config.toml
tie_word_embeddings = false
init_std_up = 0.022
lr_mult_down = 0.7
max_grad_norm = 1.0
schedule = "wsd"
doc_mask = true
MLP neurons of a small language model. Each row is named by its layer, matrix (gate and up: input weights) and neuron, and shows model dimensions 0-127. Each number is 500 + 25 x the weight over its row's rms, rounded and kept within 0 to 999. Numbers have three digits each. A neuron's up and down rows have the sign that makes its largest values positive.
Before each neuron's rows is what it responds to, as a language model described it from the Wikipedia text at the highest values.

Mid-word subword fragments. Fires on an opening or middle piece of a word split into several tokens, where more of the word must follow, e.g. not(ed), Med(iterranean), port-ra(-it), S-ur(-veyor), aff(ected).
L7.gate445:445502477451549488497485482525515511484472492545499495478500490516537495514556487512492507475514459486510456515532492507539509502503520579485461493509502499478476460481495517499490540521483466490481461517495514510503524486447484508488499472495574471461491505515517517510488507469475523481490479515420516532515481499539461499487521459468502481498447505491522512485550528485475495487506
L7.up445:525488469498478496502506506519478475463546504529480507522491524465491519483521541454467528506508477488484503528547513504494510536466496507495485504524462506518541484490496509501471503517442498506520491466509494514518549475510458471482515541489539499505484507498502486484485514467516464494524491508468481491467505538548480544543515470476508492531466466438545505545541538495462493479513

Subject-to-noun-phrase link. Function tokens right after a subject that open the following noun phrase: possessive 's after a name (Wyatt's success), there are, its, has a, the.
L7.gate529:510519485511488500497524523523525483491488452471482505483503480522484479552491462503509493517547517482539465497535497521549501526497481488489506492479528544458515449511472527472496470479451499512514473480523468494491547487495514505489481452514504511472492494478517482547476491480467507532523474513497478530469511528523470462448482447523553549493483494523510435502506498483487484470507
L7.up529:457489491513477477466507505537515492534516543511497515521497519481485491475448474515517498517487504514513493527463497469492495520483566504491551524497446486507503526520534533488466475506500494453486473445521478491526491519484486488496477484500500513479492518492491520494500487493504483517509480491472486536512504475516504467519481499539447497530506474529534479501487477507501495480528

Word-start fragments. First pieces of words still to be completed, such as inc(ident/orporated), ext(reme), con(versation), and year digits like 2(022), often after "during the", "after", "at the time of".
L8.gate712:537508475473500476479496507493562520510506481508503506535550542499518511497474505486504517509492486514491544481494518532488517510501506515512490535509509452504512520471468521513518492493519480491516508507508503448503499491526489501512482504492497513510485470483529496491512466521475574498506507481504505472532495517457509510572473512416551486487530507465467458487462502493521518516507
L8.up712:554599515522515467516449520491486493539496531496506504514488469548468525498479482519480495475487492523492474543495498504501521531521481505513450516525500483483479489502508488483510498514489464500508465521473520492474512488502507499481529478494504481504483505491520489474517520537479538461506524484511502483499471502484517492516526511527477476505461487489491483480445497493517539487464

Quantity words before nouns. Number words, digits and quantifiers that count a following noun, often years or units, such as ten (years), three (businesses), some (cases), many, small.
L8.gate1751:478502494480474512475484547509535507479508515534473529510489483477488511489522505499512490532483545494497511527473480514474492482479514501514502485497492481503530529492513512505532512486454469487516506451492440466507467487479540531497515488471530521469515467492499525527459495430452531472513488478483473456506507499502466486472504509556552523472532517519531448493504488494521487498508
L8.up1751:461481505490472522533466545534554505468546507501448565500488509482489488483502538509505472495519499498480473505478465485476497501455508499505492485495477488483546496536480529535547521516485501461470537463473467469527490459506522508514481493471558528484541492484506522496510495505510535483472485479447502464529506520547486479479487522551539518506518495478491490524492540479554481479519

Sports competition vocabulary. Sports-domain words in athlete, club and tournament articles and results tables, such as football, hockey, season, round, matches, players and Stadium; also weaker hits on "- Country:" in infobox lists.
L3.gate1270:520487495466539523499570484514498497518500469521532546487513480472526478493506495536544524481451516482483501478536480506492529474487496479485492488539486519507514462513567499491514483503507478498553545480485524501489499507492436513520505567484458520511498512476528498489510462471536540453526539514514493471510514476489527525509507483477555497457514512559507511473526468547477465515491
L3.up1270:474510485508481468509530532474514471470530468512499528451519490487458492520503485498528552490512533516434481570551479519525534515549471516532527494527506472503504509501475512497552457532499477516519519529480524560465515483547526548513483445521495527514479493473514485518500496476491455485506515477530462478546551472507480512531472518531559490499525489481533521467483494566453474531460

Word-initial fragments. Opening sub-word pieces of words split by the tokenizer, often a capitalized E in headings or titles, such as E|arly, not|ably, or|chestra, do|ors.
L8.gate665:515506484534497483503483490462479468548491477485516538494497501506511472476495540545529516518501515486506483527506523498492541497515502539524551502502506536508517499502518521500491499507484556485480538505513495476491515507534516486525506468450543501499496474506490488485533484487486492522511517509452499465501529496511456479497501461512529482495518476495501486509438533466458495508483
L8.up665:493473468471493531481514449477496515525501479546521490488477532467463460531514518517492489482491525467507519504462474471534505520503531500480502481507458509466487511512502502483495473522520489503527515499535483548503516506508471494554475537496533517501501436510488502472495505517493557528469488516452506505533508503508495489507508512516511514475503529491479479518528540488488523501459

Clause-opening relative words. Words that open a subordinate or relative clause, mostly that, what and which, as in announced that, see what happens, on which; also scattered name and word fragments.
L7.gate1925:513479520506463453472539489535471480454494512506592489537504543532445488507513509500510473493428497494479472491490503524536561463500501470531531494479570502496457485485506549523500486505469498506484476528508521509531498500545524541521513469473518495523478501490477520515500515487459523496514516496499498509534538468517549517462481513506507479492526526497476512515483503511479493504491
L7.up1925:473482461528497456510520529530502519481476485496484487527504509472511500511456529527490496514525511483479515475474456485513483527440491486504500535509554485517463506518539484470493460447522460496501554518490496478495468495555516527549506514514471499565502508504493466497494478495466546506492552471493480501464478486543503498499458497521508507505506498482551527486542491499469531512475

Clause-linking conjunctions. Conjunctions and relative words that open a new clause in narrative prose, such as if, when, where, which, that, and, and sentence-initial This.
L8.gate187:527490522534530498515419499473527506484451485527488506513496463493514475495523451543518465533479545488470476478488491426488528491496464445466519554521505529499512494486471469511520526573481502515475491522488450466495520476513477507498510510514477480545501493489470491478444501503519488526474505550484489530511522470539504484471469501476544477460496502492495522534468505519475528478478
L8.up187:484535491551484480489474507485465459469520435537489488505488508503476507547463521507514538478487497509518524502512480471489467470515524535506494459445466490552481529512468484486523531489456487518508512461518441475473453479508477484499556515481505514488480488514529484500478518503553497470529534498497491516498556484489511510505498493531486502446504498456479485547526501484465535542470

Clause and sentence boundaries. Sentence-final periods and relative pronouns opening a clause after a complete noun phrase in Wikipedia prose, e.g. ", which", " that", " whom", " what".
L8.gate1371:535523484520483492479502483531495491469497476504458491494527479466491521534492482481550521487554570510506475508489523493502503464500497510494499461500550561506511488498485480540457480476511497514497503515464467534531490523465482555532555496553498486505450500442504481471533526480521502480494499488517536466501513481475587499491516511448516491449518529496480494481518475451503478523493
L8.up1371:489502509525519511487490501487473522468495470509524502465545498499510514517522528479524515560472505462470512482531491489529501489480539492494508438478505510525499505504482507482493514546500504497500486481496520458522497517480449542505506505469512511509500538488511475438501487540527502552477483523472471500504487534497538490474443494474494548491517522481488494477514556543489523478511

Temporal boundary markers. Function words and year pieces just before an upcoming date or event in historical narrative, such as until, by the, through, since, after the, and mid-year digits.
L7.gate763:550510564482508523530484497463526495487538554488484533493515509520458477522511451512509508511470497486530521468500544567509478459511520522493493551476505540457489479476505527505519500506494489510491486515484465471541530497496499547474537525502511498531501482477533528487489498501457537510515496532490471488473496500509459502571492457467543469509509478519464502498512442486532506494465
L7.up763:518512481473505517460465538501454535506531524491504533496481471520482479520545453516525477480485467487500515510516508506454501495530461481485496504499495495468504515507483491449490508522537512471510477501509520515503508483531443528526492479459486505539509499488493478504572528476532477526514505512506471500467496500521500536480535522505500494495455542476557519494517497464452507484514

Word pieces after initial N. Second piece of a word split after a leading N or other single letter, e.g. "ot" in Notable/Notice/Notre; also standalone not and col(or).
L3.gate2031:508493511520511567532500512563523536530519497472504541464477497470514515474500492554507516532486488480532483514482521533466513488495478491494497494489478521489469489515479513473466496502464459474525499477521479461506455499489509530503468510523565505531492527490520524477490512519494458499547497516491479467520527483524508460529492510497456480535517541508485488435503488486470514528541
L3.up2031:456484492486512501505481521539531510482511524536511510466505512505503493468555485478538508496495548515466494502521482438494520474500535498476532540521494525506487450518472507506500455491522496506544478481508488518520449487479524494469483442485543501549464515539517504535478516479457493481513490498489519521453509481467531489531494512474500481511507484445503516499521513471513495507502

Reporting "that" and mid-word pieces. Mainly "that" after speech or report verbs (announced that, wrote that, suggested that), plus "That" in titles, possessive 's, and mid-name word pieces.
L3.gate1013:472533566487521516456497472497532536491518534529510503549498515526504426472477468486502481498485536512517537471540500475534456476524494509489476464494535500541499482489511527509469510567517533516504495508517450491457458484522510508528452491474512507450460476498470494488476526493494501493514493467490521495535528507508493544499455492512494519498506508517507531469480479485519482532452
L3.up1013:530495460521522503475502514501515439498537531507509516474516492457491490511502495482519410490496506485545490525522504544491522489490476519459514432528508460492531521476495463524526460513500464507565543464530526487490446527492516520474491492507535509514482501526495532468451510532556505494489508451470481521495490519496475511480473511537475486506540452502486484522503524516500555502484

Count and quantity slots. Small numbers or quantity words filling a count slot, such as infobox values (Children: 2, Fatalities: 0), two, five, multiple, or list commas.
L7.gate1591:485483495517516552490502561465498510478467472518465529503551474474501481516510497532502500493501439501526491494499478521485510513472482504510518508496513497508479480537511527515472508497473480477450538514552465502501446458508525519492522538501526536492480476524524519585475493491449558478477503452499493485448483531517488488532495502535513494511563527519511458528520482493478484456486
L7.up1591:524502467500520469534496497522489529506487494497494497480572507488539495508486467448468485515509483471497488506502474507448506538524531515526525466517541507531553495471462510501520497511494512528481525527517550494480451478515545522431479480524513497528491516514500506458471459475491510488493501480512497483514476504525510450498530462534521496476496531497580464528488513494508539489467

Subject noun-phrase links. Function tokens inside a sentence-opening noun phrase, before its head noun: possessive 's (the game's, the village's), joining and/or (Matsuda and), or the/his/its.
L8.gate1768:497490473522488538509477492541472483464503485519522490508497474534471543479517528498509512493486530479482513459482481546544505483534451493560498548464499502498520516523472531486484531538505525501480486481495500493521469520525518524501515515473514480542452502492476504484502515484513447544501491483481495518484494488509490538509496476488500499497516521483464493470491534533507517478528
L8.up1768:517482506483495509470503489509499496476474501490550502498498517504514465526450512535504531494484474512467461497508526507518532511519498514495501462448480517498484505496462542511495495488485540503456512507512461532547518499496520492485475519507525483537481467502451504497535530452512504489474529511505494501500481533531447513498511523521505494477516503537529442524462527499475445529479

Tokens inside work titles. Word pieces and function words in the middle of titles or names in filmographies, cast lists and discographies, such as That in The Mouse That Roared, Mad in Madame, the possessive in Boss's assistant.
L3.gate654:492489497519530515532498526497547464512479502531494468518524518551503480479498481513454451566480520484530491493509482446496455539485505514480510499502493473488486558487448512499462508502499499492516501497479454485487524508511483412482489518507512479489477518475457496508496512487475513515508463506504503541489465551501532513506489530488492483519453511523505493487469523496523503479556
L3.up654:508460478504546466525516500493535489479449530525492490505519502503505504503470541498488465501495538505542507506498448508549497515529504484496488495461495498500454527516506508519461526510516450497536521466489484494489494469454473502518464502539461437523491493488487486499461488491519460513557496477463520517550492484516508475507527502526509496487462500509509533507449504519510456460525

Time-span event nouns. Final token of nouns naming a bounded period or event in biographies and sports, such as stint, season, election, feud, War, often sentence-ending periods.
L7.gate1855:503510514481522494487497500500491518431499516503466511469511537487532499482489492463534509541529485496515482521551543503503513500501493475509495492542483535520523461488478517516485485529497526539513482491519509477499543510508510476535519507518508533510519497540512567490509486478519513540481514459469491474536510473559472509463533498503555522514527536519493497539503520491503535503552
L7.up1855:563476548485476504491524520503510506480489530452507537532487481481505469512471458522542501481498464498474486496523528495527499548479486502462475490485530486480479531507482516508505513477497487488522497486403438519514494427514501513526502461493479477522522477518497495486488465526560477478491518493470488523491500488474454589453498480480521480504501527477481469504469490496485451493486

Counts and quantities. Number tokens giving a count or amount, often after over, more than, about or all, e.g. over 35,000, 800 films, 16 games.
L3.gate25:494450517482486493504488523475499521502506527471478512501483485478441507511481506492547471509471496519513524508498509485480511508504529493496494519536506483508524546486503522516483521532458536503482479501537477456492532445515498514494499508516520491439490523573542511534539471512455476466496467507526467515529469508538478470489523476515488500499480491502527495440541476484480474483558
L3.up25:494449486505527479508502526482488533497535487492485510475502489486485497525483497476555514503487483533502513508476482478490527508485507504496498493536470508491509503468505514501487525531484518501463511480536490489527532416494507514514476498525522536448469486528501476513481454519500487471517516495514473495465473506536490478528544537512501510490510481501553492482530475483503470487516